{
  "head_dim": 32,
  "vocab_size": 3761,
  "bias": "none",
  "extras": ["capped logits"],
  "init_std_o": 0.006,
  "init_std_up": 0.0294,
  "optimizer": "muon_variant",
  "final_lr_fraction": 0.0
}
MLP neurons of a small language model. Each row is named by its layer, matrix (up: input weights) and neuron, and shows model dimensions 48-111. Each number is 200 + 20 x the weight over its row's rms, rounded and kept within 0 to 999.
Before each neuron's rows, "fires on" lists the tokens most often at its 100 highest values on Wikipedia text that the model never trained on.

fires on: ":", " c", "et", " C", "c", "-c"
L9.up796,227,193,186,187,181,193,207,183,200,214,219,214,198,211,224,200,227,235,207,233,235,185,190,172,203,203,191,205,231,218,236,213,179,205,232,208,202,188,202,174,200,226,206,228,205,204,218,232,176,200,182,190,205,197,209,220,187,185,189,199,207,194,195,177

fires on: " the", "The", " in"
L9.up1162,191,214,186,200,223,238,226,179,199,187,239,200,200,226,183,193,195,225,184,209,188,184,220,204,188,185,182,237,202,176,210,206,244,202,209,201,191,195,241,238,198,202,206,203,210,223,204,174,202,190,164,183,225,213,215,226,187,226,215,203,204,177,214,172

fires on: "z", "em", "ol", "se"
L7.up401,236,233,192,190,200,185,211,182,207,217,177,219,236,179,207,184,198,174,195,174,175,203,216,190,191,185,190,197,224,188,207,204,202,233,191,243,209,207,219,214,190,208,176,186,205,194,178,196,191,208,186,190,167,169,177,212,207,180,190,206,166,217,167,215

fires on: "|", " |", "-", ",", ":"
L7.up1310,204,193,186,196,198,187,216,205,177,207,201,212,206,214,271,177,156,173,205,176,185,171,204,205,184,188,201,193,194,205,221,220,220,221,165,200,182,229,204,199,202,227,199,192,173,207,207,198,221,221,182,192,201,212,216,200,232,173,222,208,209,202,181,151

fires on: " \"", ",", ":", ":\n\n"
L7.up21,191,192,229,205,189,214,179,215,221,241,197,183,145,224,208,200,215,200,206,188,194,207,189,195,229,178,179,243,176,229,196,196,207,232,175,184,210,176,215,138,209,155,195,223,194,187,201,242,197,217,156,185,225,201,164,165,192,227,211,218,206,205,158,220

fires on: " ", "|", " |", " Win", " L", " Sing"
L9.up1526,218,169,192,217,195,182,176,233,202,166,198,228,218,188,197,196,225,180,177,212,213,189,189,195,185,226,194,200,190,227,235,221,203,200,173,204,203,225,213,212,213,220,241,203,212,215,197,168,236,183,227,196,192,193,186,211,214,189,198,183,196,211,199,172

fires on: ".", "..", "'"
L3.up800,191,236,209,203,240,201,181,199,195,195,176,179,164,182,187,217,203,202,211,174,161,202,185,197,186,201,218,204,205,168,233,218,179,206,177,202,210,174,189,197,219,216,170,206,200,178,196,134,212,185,228,199,179,200,194,208,220,193,162,225,192,223,168,150

fires on: "h", "at", "ah", "ai", "th", "ib"
L9.up1400,191,209,225,212,215,162,179,213,207,218,244,213,193,170,191,209,197,228,200,170,173,195,154,207,152,224,194,176,205,189,219,173,204,165,173,210,223,221,222,203,213,176,178,204,197,163,228,238,191,175,199,201,196,209,182,194,234,198,202,200,193,165,197,203

fires on: "ick", "er", "ry", "ent", "are", "ert"
L3.up1373,218,206,170,214,184,190,209,212,185,197,213,231,213,191,225,222,180,187,192,176,217,225,197,166,163,214,200,212,220,187,198,193,190,178,198,188,186,193,209,226,188,178,216,191,181,193,191,217,183,191,182,209,212,168,176,183,216,164,209,189,212,198,205,190

fires on: " a", "ing", " and", " leading"
L9.up899,190,190,193,190,218,162,206,190,177,203,208,247,191,202,171,165,216,190,204,182,194,210,169,187,220,184,215,183,207,217,187,212,190,181,207,232,199,220,202,210,218,208,234,203,225,159,199,231,225,222,226,205,222,218,201,190,171,221,222,176,202,201,214,191

fires on: "h", "inal", "l", "el", "th", "our"
L3.up422,197,188,207,204,179,206,209,244,213,229,208,190,209,178,206,215,196,200,203,230,182,184,191,211,202,202,218,187,228,226,192,187,192,189,172,238,231,224,217,206,203,205,181,150,193,195,226,216,206,176,203,183,172,189,198,176,185,200,225,217,177,199,201,186

fires on: ",", " ", " (", ".", " |", "–"
L7.up33,215,198,178,172,196,188,222,240,215,182,193,205,184,198,196,193,193,197,186,207,203,192,169,177,226,214,181,177,201,193,195,237,234,229,204,181,224,238,206,194,202,183,183,206,260,212,195,172,212,228,192,203,206,186,214,171,232,205,179,183,179,186,186,188

fires on: ",", " that", " however", " and", "et", " but"
L7.up1239,212,199,191,209,199,182,216,204,201,213,221,175,223,244,189,220,209,200,206,194,208,187,208,201,193,203,201,201,200,213,209,182,165,159,200,200,151,198,161,193,184,174,225,217,187,215,225,231,188,225,233,193,228,192,163,183,231,200,202,204,187,193,186,208

fires on: " |", " to", " of", ":", " By", " the"
L9.up1447,160,212,205,198,193,211,208,205,220,206,185,215,206,208,188,204,170,201,214,186,221,218,215,210,208,177,169,192,201,210,229,194,221,211,223,220,201,187,206,225,199,203,215,200,207,206,200,209,198,215,183,207,209,187,200,214,220,203,174,230,191,173,197,215

fires on: "\n\n", ")\n\n", "\n", ";\n\n", ")\n", " Apps"
L3.up880,192,241,226,202,220,193,175,171,207,230,182,216,218,207,174,207,210,183,209,210,234,192,196,208,160,209,221,168,187,179,166,210,200,240,261,204,216,187,194,181,204,209,216,200,229,164,211,162,194,223,192,212,189,232,158,192,214,203,195,188,198,189,220,162

fires on: "one", "ou", "ature", "ia", "gy"
L3.up438,236,227,173,210,207,208,181,230,231,206,189,178,187,203,192,193,220,183,172,228,198,214,166,240,210,196,166,201,223,225,175,216,205,199,230,198,226,199,199,195,198,210,156,231,208,207,202,213,205,171,213,182,221,183,221,184,182,212,222,212,185,229,176,174

fires on: "ri", " h", "um", "ic", " g", "res"
L7.up1366,174,200,194,228,207,166,210,216,189,190,230,209,240,183,201,189,174,194,212,202,197,186,197,198,162,215,180,236,199,181,196,196,193,210,199,218,214,228,208,213,194,201,202,221,193,221,258,233,201,228,195,222,226,211,159,203,192,250,189,201,185,205,187,172

fires on: "en", "ur", "on", "es", "ast", "i"
L3.up613,226,211,185,188,219,206,199,171,191,224,209,183,219,209,203,223,176,204,180,199,252,190,214,188,200,194,217,193,204,188,212,178,214,222,170,197,196,188,195,190,200,202,233,155,183,205,197,237,206,204,167,180,178,177,182,222,201,205,217,191,219,202,211,192

fires on: " and", ",", " so", " for"
L7.up722,198,181,177,227,193,205,184,210,195,219,219,216,207,189,216,193,233,228,204,195,196,208,203,180,176,178,217,212,187,172,237,202,223,224,214,196,222,243,178,209,206,230,205,184,226,189,182,192,201,183,195,221,235,211,222,176,165,206,206,221,216,206,178,209

fires on: " more", "om", "w", "ik", "ition", "ore"
L7.up795,217,187,221,180,219,182,207,204,169,187,179,188,206,190,206,211,183,169,202,218,180,179,199,197,211,181,228,182,195,191,188,197,206,216,195,217,207,175,185,212,201,205,214,205,186,227,186,218,240,200,196,205,228,190,183,217,223,181,191,178,186,222,240,186

fires on: ",", ".", "==", "h", " |"
L7.up693,171,197,181,174,237,205,212,194,230,190,204,215,185,206,207,222,194,198,186,191,205,154,166,167,171,149,183,154,178,229,209,224,182,190,252,216,212,200,205,214,215,235,200,221,200,230,181,176,167,195,207,215,222,249,210,202,204,173,197,215,232,197,189,231

fires on: "b", "ear", "ach", "erg", "p"
L3.up1149,211,194,201,198,211,192,197,220,202,206,200,213,180,217,182,222,224,163,233,212,216,169,222,169,188,153,242,217,239,224,199,212,200,178,218,177,230,201,211,243,217,182,218,179,208,172,170,231,232,152,175,220,202,204,172,194,176,196,224,229,172,207,218,207

fires on: " and", " as", " or", " th", ","
L7.up953,164,208,213,241,184,194,228,208,200,191,205,211,214,168,220,180,238,157,194,227,193,225,175,196,186,184,216,200,183,205,203,193,175,213,192,186,213,189,214,186,204,189,243,197,158,210,179,184,161,217,195,177,218,165,195,176,232,210,209,176,181,174,209,184

fires on: " Ch", "m", "n", "p", " ch"
L7.up1303,192,201,187,197,185,191,174,223,204,195,210,166,201,177,174,198,185,179,222,222,179,196,170,189,228,215,215,176,207,182,192,188,201,203,220,191,183,180,200,208,203,201,193,270,244,187,178,206,206,231,181,185,196,210,220,192,197,194,202,181,219,173,213,214

fires on: "a", "ur", "ets", "y"
L2.up645,212,230,209,171,201,204,202,211,215,180,196,198,208,209,201,193,195,229,216,204,203,183,214,187,212,222,176,205,199,178,203,159,194,247,131,231,162,156,180,197,205,194,219,204,224,241,230,192,188,198,227,175,183,185,216,213,191,200,199,211,195,188,214,203

fires on: ","
L7.up949,227,191,195,210,209,196,201,189,189,213,177,196,213,221,205,205,245,209,210,194,211,218,222,220,182,187,215,219,208,169,192,184,215,214,151,198,224,245,216,199,221,199,195,177,228,168,196,224,184,167,229,206,204,225,207,197,176,211,214,245,185,221,182,201

fires on: " ", " dec", "g", " Dec", "78", " ("
L7.up1440,236,225,198,196,161,211,232,182,198,193,204,188,164,217,220,158,197,210,193,202,201,192,178,182,212,179,187,229,177,229,218,208,218,217,208,184,219,193,197,177,192,217,199,204,231,188,239,186,199,187,152,195,198,181,197,201,234,244,191,189,165,159,191,199

fires on: " ret", " ent", "et", " cont", " expl", "rit"
L9.up966,196,181,200,186,172,208,185,214,204,221,217,167,211,198,206,182,198,189,203,227,224,200,209,190,200,201,198,191,208,206,213,238,170,213,201,197,203,230,187,223,196,212,181,190,191,226,242,184,229,239,179,206,185,175,188,167,168,185,170,244,177,198,215,186

fires on: " |", "-", " as", "2"
L7.up154,200,193,217,179,182,214,216,203,243,207,206,230,185,221,177,220,216,195,191,238,185,228,170,236,192,175,205,222,164,217,198,154,179,162,218,225,223,192,220,225,170,194,219,209,231,212,152,198,207,179,181,207,221,163,217,206,199,213,176,175,209,196,206,195

fires on: " D", " A", "L", " L", " h"
L9.up119,194,232,187,210,187,186,181,192,215,230,247,204,181,186,191,176,201,222,186,188,202,215,184,215,165,191,165,215,199,244,225,171,206,220,219,232,190,181,185,218,208,216,194,206,230,216,204,189,226,222,208,173,225,147,212,152,220,220,184,182,203,167,212,184

fires on: " C", "C", " K", "a"
L9.up945,215,209,211,183,187,232,226,169,238,190,214,188,182,210,181,201,234,231,220,169,170,188,212,164,165,215,196,193,161,187,188,197,202,176,175,162,207,182,212,202,190,169,197,190,237,171,199,192,209,244,213,219,211,207,195,222,208,197,174,194,202,205,215,204

fires on: "h", "ang", "am", "al", "ah"
L9.up1311,203,185,223,221,159,192,186,204,211,158,220,217,195,182,187,226,183,166,231,180,211,172,172,206,207,222,164,196,215,220,184,183,189,188,214,183,189,177,183,171,226,174,207,189,245,171,176,205,214,173,152,202,203,215,203,174,196,185,173,207,195,169,186,163

fires on: ",", " Br", " H", " of"
L9.up1487,211,174,188,222,219,169,185,209,234,177,212,206,192,173,203,208,220,164,194,196,194,201,175,185,205,160,225,193,151,218,199,161,229,229,207,183,183,227,191,211,229,185,213,187,192,203,235,186,189,226,163,194,185,220,231,191,157,213,186,204,195,191,237,177

fires on: " |"
L9.up946,190,216,190,210,229,181,240,181,224,220,219,233,176,197,182,250,222,222,204,213,226,195,169,206,162,188,208,197,164,239,178,181,204,214,214,203,186,207,241,187,158,223,199,232,185,228,199,180,205,199,146,210,198,245,209,207,226,199,187,145,185,175,234,192

fires on: "or", "ard", "i", "z", "and"
L9.up310,220,212,201,220,222,186,208,201,180,172,211,196,180,182,203,198,204,204,192,172,224,178,191,213,200,208,172,170,172,196,213,180,180,191,219,213,200,183,195,214,195,222,227,185,194,190,192,201,181,187,168,204,197,204,208,182,211,208,191,258,204,198,182,223

fires on: " |", "|", "-", "f", ":", " F"
L7.up1087,200,186,173,197,185,195,204,204,175,214,208,158,202,188,213,218,181,178,204,197,200,189,220,210,218,160,221,178,192,205,188,197,199,215,180,189,201,217,173,176,217,171,192,143,180,203,212,177,233,196,193,206,192,196,186,184,239,157,200,179,187,209,183,169

fires on: " is", "on", " Con", " are", " be"
L9.up1327,204,219,198,194,167,198,206,175,202,161,188,215,206,231,178,198,227,220,151,184,213,192,184,185,195,210,175,221,181,208,196,235,207,234,223,202,220,203,211,218,199,183,191,180,190,180,192,201,185,219,166,217,196,207,172,196,178,164,188,186,227,191,179,190

fires on: ".", " Franc", ".)", "W"
L3.up903,200,193,194,236,207,233,208,201,218,166,179,195,197,191,233,185,214,249,208,162,188,167,193,227,182,176,205,185,169,159,200,192,182,180,155,250,222,201,203,206,227,196,184,221,179,166,215,165,193,219,210,200,207,170,192,199,166,224,162,203,230,189,174,209

fires on: " |", " as", "ed", "med", " of"
L7.up90,206,195,198,200,204,219,172,220,213,212,187,192,205,197,203,161,204,204,196,195,232,227,193,199,185,169,213,194,190,194,230,189,209,160,247,212,177,223,196,198,219,197,194,237,202,211,195,199,221,204,209,209,236,181,242,223,232,204,175,222,191,182,208,200

fires on: " and", " but", " &", " or", "ly"
L7.up695,209,207,174,166,184,193,211,222,176,207,207,195,172,197,186,241,228,228,164,182,235,196,212,196,176,211,190,185,164,176,178,207,163,212,182,188,203,213,215,172,158,188,188,218,203,224,191,234,198,197,191,212,189,193,168,182,216,177,224,187,177,193,189,194

fires on: "|", " ", "202"
L7.up899,193,209,203,233,202,176,181,205,196,225,197,203,184,168,214,225,241,169,214,226,206,179,222,195,182,236,183,228,214,211,187,200,194,176,174,218,192,196,227,221,169,209,205,202,229,196,194,173,205,236,198,174,189,193,175,204,201,183,208,169,220,187,219,171

fires on: " with", " and", ";", " as", "ing", " but"
L7.up1357,172,203,180,221,192,151,192,201,204,216,194,167,208,183,193,210,200,226,187,212,180,217,161,236,194,185,214,205,189,224,173,203,164,179,224,186,216,205,209,202,206,185,229,213,178,221,212,197,180,200,224,218,219,183,214,193,215,204,192,213,171,182,192,179

fires on: " in", ",", " of"
L9.up1059,189,197,207,172,202,176,262,191,218,210,200,194,220,192,168,230,240,218,243,208,204,226,191,199,184,173,198,184,174,173,192,178,223,175,224,179,157,178,183,224,223,211,208,186,233,197,202,201,219,193,163,204,165,198,198,218,170,223,170,222,189,195,248,207

fires on: " p", "ra", " k", "ic", "o", "p"
L9.up624,179,233,209,204,201,229,216,179,192,188,210,208,199,187,194,244,215,223,195,232,215,238,237,230,178,231,202,199,201,202,206,199,214,211,182,218,178,204,236,203,218,212,184,198,197,170,209,200,199,215,221,202,227,190,179,200,173,243,210,221,222,239,212,205

fires on: ",", " and", " States", ";", "land"
L7.up360,191,181,223,196,235,209,224,216,198,223,221,184,167,199,171,213,245,215,218,193,190,226,192,201,167,179,201,211,185,163,176,198,192,233,195,228,180,184,203,198,168,209,190,223,188,192,209,203,183,214,191,192,204,195,147,178,194,202,189,179,186,168,226,202

fires on: ".", " H", ",", " by"
L9.up878,198,199,146,186,227,178,191,190,213,204,181,225,212,207,196,195,185,204,217,176,177,198,166,190,194,172,200,150,202,177,232,216,235,192,202,197,214,200,189,181,174,215,225,222,175,215,221,211,180,181,201,189,227,263,215,232,197,187,197,193,196,205,194,184

fires on: "el", "off", "l", "ool", "y", "ory"
L3.up1498,173,217,231,206,203,229,220,184,177,198,203,186,246,204,191,223,211,173,206,205,202,204,199,215,227,191,211,192,214,201,206,197,187,161,188,214,187,227,217,193,153,214,192,162,175,186,179,222,203,240,170,187,198,174,223,192,226,192,190,231,199,199,221,210

fires on: "u", "y", ":", "end"
L7.up206,196,177,213,218,206,212,214,210,188,193,221,188,184,180,188,169,224,199,192,197,191,250,187,203,221,220,185,189,182,193,197,208,209,169,229,209,183,216,205,208,211,207,194,208,187,165,188,227,214,207,173,200,216,232,207,194,204,164,208,213,217,227,201,163

fires on: ".\n\n", "\n\n", "ose", "ected", "osed", "\n"
L3.up646,205,222,228,170,238,189,199,198,205,170,183,183,222,219,204,163,223,156,191,203,194,171,188,185,202,184,196,195,183,162,195,195,229,196,172,202,197,232,217,170,209,177,188,173,200,165,212,214,232,230,202,181,187,218,175,177,200,168,220,183,184,201,204,140

fires on: "er", "w", "o", " rep", "ens", "a"
L2.up1474,171,200,192,218,236,174,215,229,233,207,231,225,178,217,184,222,160,201,202,188,214,185,220,200,150,164,199,227,238,196,240,203,193,192,214,203,189,200,161,165,212,194,202,179,221,183,184,217,187,189,206,236,213,210,221,202,205,223,222,196,228,233,184,183

fires on: " re", "w", " ro", " st", " sh", " Re"
L9.up464,215,180,207,199,210,215,235,237,205,194,191,225,208,173,199,202,162,240,160,204,194,169,198,211,181,150,188,217,242,241,199,201,216,193,227,202,208,178,183,175,169,170,209,207,155,204,190,210,205,196,176,221,190,215,209,174,242,213,206,159,201,201,217,203

fires on: " in", " of", ",", " at", " on"
L7.up834,193,164,173,197,196,167,226,234,201,201,168,158,227,155,203,190,238,194,200,202,216,191,191,212,162,168,200,212,150,158,210,155,201,206,181,166,180,208,203,177,182,220,196,216,194,207,177,205,203,223,202,215,196,215,194,196,177,213,170,225,199,185,207,207

fires on: "A", "'", " A", " An", " One"
L3.up919,204,248,219,193,192,180,211,184,194,203,202,200,179,165,183,183,218,184,211,220,172,230,234,199,203,222,213,173,197,195,209,207,191,185,229,214,229,196,220,206,238,219,221,214,153,233,212,179,176,188,195,201,197,218,195,185,222,187,190,206,187,210,212,203

fires on: "C", "-c", "c", " C"
L7.up160,191,199,219,190,163,196,188,175,229,232,205,208,211,200,203,206,226,188,211,190,191,228,201,207,182,164,197,224,158,193,207,245,216,173,201,176,194,189,200,226,213,184,187,211,233,220,177,165,214,249,178,181,190,184,219,221,177,171,167,214,189,218,190,194

fires on: " ", "\n", "197"
L9.up1176,232,202,223,218,210,192,205,193,228,235,197,221,197,180,222,205,226,229,231,189,164,177,186,209,189,275,206,204,247,216,232,213,202,182,171,199,186,205,245,207,188,178,178,211,226,205,196,215,201,180,245,182,141,198,205,222,190,194,212,236,182,167,209,191

fires on: " U", "U", "ult", " investig", "F"
L7.up199,179,192,197,209,200,188,209,187,208,201,185,218,173,197,204,200,227,206,195,205,161,189,234,202,192,188,240,199,190,205,188,207,207,203,181,209,193,182,184,205,171,227,169,170,188,217,149,198,235,189,216,210,163,168,215,166,204,218,184,195,200,217,228,199

fires on: ".", " O", " o", " H", " to", " with"
L7.up675,207,217,217,200,200,217,203,197,195,221,190,184,188,165,167,212,179,183,245,147,208,200,196,217,227,202,167,200,264,212,199,206,219,205,201,195,199,212,215,196,217,205,202,166,210,194,173,205,196,194,194,182,213,191,184,202,191,200,205,186,216,239,199,192

fires on: " and", ",", " but", " while", ".\n\n", "."
L7.up32,209,212,184,222,225,223,196,228,217,182,178,195,190,209,220,202,212,196,226,201,217,191,203,207,204,197,164,209,225,194,207,218,141,179,177,202,178,190,232,198,189,218,215,200,199,175,187,177,222,200,192,205,180,222,186,199,181,197,177,226,163,170,159,158

fires on: "on", "ol", "H", "U", "unn"
L7.up172,179,183,216,214,171,214,200,198,199,194,195,249,212,209,215,205,216,181,219,192,196,176,223,182,228,213,206,198,202,213,186,242,207,175,223,215,211,192,210,235,153,203,227,200,193,206,185,218,195,185,192,213,181,213,191,247,157,176,231,217,195,218,227,184

fires on: " the", "'", " a", " to", "ight"
L9.up1111,169,208,250,178,200,244,229,170,224,206,205,185,200,183,223,241,215,208,216,186,178,228,207,200,219,209,188,208,198,228,177,222,198,214,212,207,237,186,209,220,233,211,239,237,218,227,211,201,200,214,200,188,229,199,166,190,172,212,194,193,196,209,220,174

fires on: " a", " the", "cl", "a", " "
L9.up1047,218,188,231,171,176,206,210,223,193,164,198,208,192,165,238,212,220,211,210,209,195,233,245,218,223,171,223,215,183,196,174,209,184,240,181,226,222,193,204,214,231,221,197,200,266,230,189,196,168,223,204,201,207,179,178,226,225,188,196,204,190,200,167,201

fires on: "\n", ")\n"
L9.up850,212,203,188,187,209,202,198,197,194,207,184,181,225,194,175,220,191,191,184,212,190,188,194,157,184,194,217,172,205,176,227,209,227,251,254,183,229,192,186,180,187,183,179,209,196,186,209,176,204,173,201,180,200,189,207,230,202,191,178,182,194,190,188,204

fires on: "s", ":", "ate", ")"
L3.up1333,245,184,202,209,194,191,222,211,201,183,191,218,167,209,215,196,234,256,227,185,193,200,187,224,219,176,152,221,193,196,229,218,176,201,213,201,198,191,199,206,155,195,203,157,202,211,203,184,226,217,202,200,183,227,209,183,175,209,210,193,228,214,198,199

fires on: "–", " ", " (", " m", "\n"
L9.up615,202,216,220,199,245,190,187,171,206,230,216,212,211,175,175,215,204,187,200,218,217,228,223,183,196,225,225,183,179,216,208,186,189,186,170,209,194,203,204,234,237,208,160,181,235,177,199,143,217,193,222,203,191,234,187,203,225,177,203,192,237,188,177,183

fires on: ",", " where", " of", " from", " which", " that"
L9.up622,213,197,188,214,203,212,222,219,203,176,203,178,227,226,197,230,196,166,185,204,195,214,177,193,206,216,230,192,171,218,156,215,214,189,230,173,151,212,169,233,179,205,203,206,196,210,199,215,167,200,205,203,195,189,200,222,205,200,219,170,179,212,232,168

fires on: " of", ":", "ied"
L3.up732,233,211,176,211,227,171,198,220,207,196,203,213,190,215,219,171,221,240,193,196,198,167,177,189,205,158,179,187,189,201,186,177,210,175,241,212,200,205,231,175,222,216,210,208,205,177,224,209,193,187,185,235,230,227,186,216,226,196,174,207,236,200,198,193

fires on: " and", ",", " or", " &"
L7.up75,226,219,211,215,157,221,186,192,183,194,177,176,191,193,215,175,233,232,199,195,206,231,188,177,201,189,220,217,192,189,182,192,190,190,173,207,232,201,215,189,206,204,169,201,221,183,201,236,203,184,220,181,223,175,221,219,156,200,197,204,190,164,215,200

fires on: " qu", " re", " w", "w", " Qu", " W"
L9.up800,199,194,159,170,202,200,201,200,203,176,194,191,219,168,177,199,197,229,189,232,204,231,200,227,192,160,164,221,219,211,210,189,212,190,195,212,212,174,201,188,194,224,189,207,162,214,193,217,203,198,223,184,226,188,206,231,233,203,192,164,224,225,194,187

fires on: "b", "le", "s", ":", "ra", "ard"
L7.up632,244,222,217,198,199,169,222,247,202,195,192,233,182,178,193,224,231,211,200,226,209,181,242,218,190,201,211,182,186,205,227,220,176,208,181,191,227,193,219,205,176,231,183,201,178,199,228,220,223,207,216,218,190,242,216,191,185,200,251,182,207,173,162,216

fires on: " is", " not", " re", "ly", " b", " are"
L9.up113,196,214,180,212,190,181,200,175,208,192,204,182,213,202,195,164,244,195,184,187,187,184,191,202,225,167,189,199,173,190,218,208,237,196,210,197,245,183,208,208,195,199,190,190,190,205,188,166,218,241,179,190,181,227,201,198,196,193,152,180,196,220,191,198

fires on: "d", " and", " add", ",", " |"
L7.up522,184,206,222,184,222,214,220,194,196,216,181,187,207,219,192,181,255,224,177,175,212,223,187,204,200,196,177,180,190,200,193,177,210,214,199,201,196,198,201,199,210,220,187,187,208,192,190,186,210,207,213,237,260,180,167,195,194,210,198,205,188,203,195,177

fires on: "ed", "ro", "al", " show", "th", "el"
L3.up284,180,241,229,182,186,202,244,209,201,222,204,162,222,191,198,201,200,183,219,208,207,177,237,220,162,183,205,251,213,213,171,197,211,189,185,197,213,206,193,197,169,184,203,155,181,184,168,213,175,211,221,207,183,207,171,194,198,190,205,262,192,184,184,191

fires on: ",", " the"
L7.up1361,199,173,206,204,167,211,199,190,211,210,201,174,185,181,158,200,194,206,219,182,172,213,226,194,223,148,192,220,159,183,193,198,220,217,183,182,190,201,211,218,177,207,223,190,228,205,191,198,199,203,178,167,237,233,191,211,206,244,223,201,216,190,208,212

fires on: "\"", " ", "1", "\n", "|", " n"
L9.up159,222,202,195,202,205,201,203,190,200,230,225,203,215,173,198,217,220,201,213,205,204,166,224,196,171,234,218,219,208,196,206,228,196,194,197,193,187,168,215,237,186,204,205,210,203,254,181,162,204,198,209,204,219,218,202,204,180,232,181,203,213,182,209,160

fires on: ")\n", "\n"
L3.up1186,198,237,221,206,209,203,173,191,196,210,212,194,175,201,195,231,195,207,183,163,187,174,192,195,166,201,186,191,201,195,215,200,203,224,194,212,233,185,199,157,203,163,205,202,215,209,221,174,196,186,190,212,209,212,205,202,198,203,186,214,170,191,210,195

fires on: " |", " United", " /", "\n", " in", " to"
L7.up1100,201,195,199,160,185,164,226,186,197,222,229,155,121,225,199,246,228,205,216,209,201,216,199,202,130,163,199,192,194,232,222,208,206,199,194,230,185,183,172,207,222,207,211,199,202,211,227,230,199,211,169,166,201,208,173,195,177,202,178,240,203,205,245,223

fires on: " as", "–", " h"
L9.up766,210,257,200,183,209,172,225,184,221,173,211,189,224,201,180,203,182,220,226,191,205,206,168,207,227,205,188,201,201,225,194,236,207,173,197,210,196,223,187,206,187,190,188,251,173,203,219,213,207,235,219,207,203,177,182,195,197,212,185,227,211,217,195,192

fires on: " time", " the", " year", " ", " and", "one"
L3.up496,178,203,191,222,155,192,242,214,203,176,178,166,158,203,201,186,229,172,160,236,216,187,185,186,175,200,208,190,197,199,194,190,191,215,219,225,205,205,218,187,226,209,179,193,216,210,195,189,215,182,229,229,204,195,217,190,174,207,218,192,214,221,194,250

fires on: "h", "op", "ro", "ed", "up", "al"
L3.up1000,167,205,212,207,176,188,176,182,219,207,190,197,201,231,223,179,192,186,234,181,224,181,163,178,174,197,226,179,223,232,160,208,218,184,215,190,229,181,235,190,219,202,186,185,214,185,171,182,205,206,183,186,170,220,195,176,213,197,174,184,191,192,200,201

fires on: " as", " in", " along", " Des", " As"
L9.up564,203,216,173,179,211,172,165,175,213,171,222,205,241,222,227,215,200,206,166,211,198,213,190,204,195,202,181,231,205,197,239,221,167,186,208,191,218,224,197,235,196,210,202,222,158,219,239,182,173,254,215,221,172,182,183,171,246,206,184,251,190,192,196,191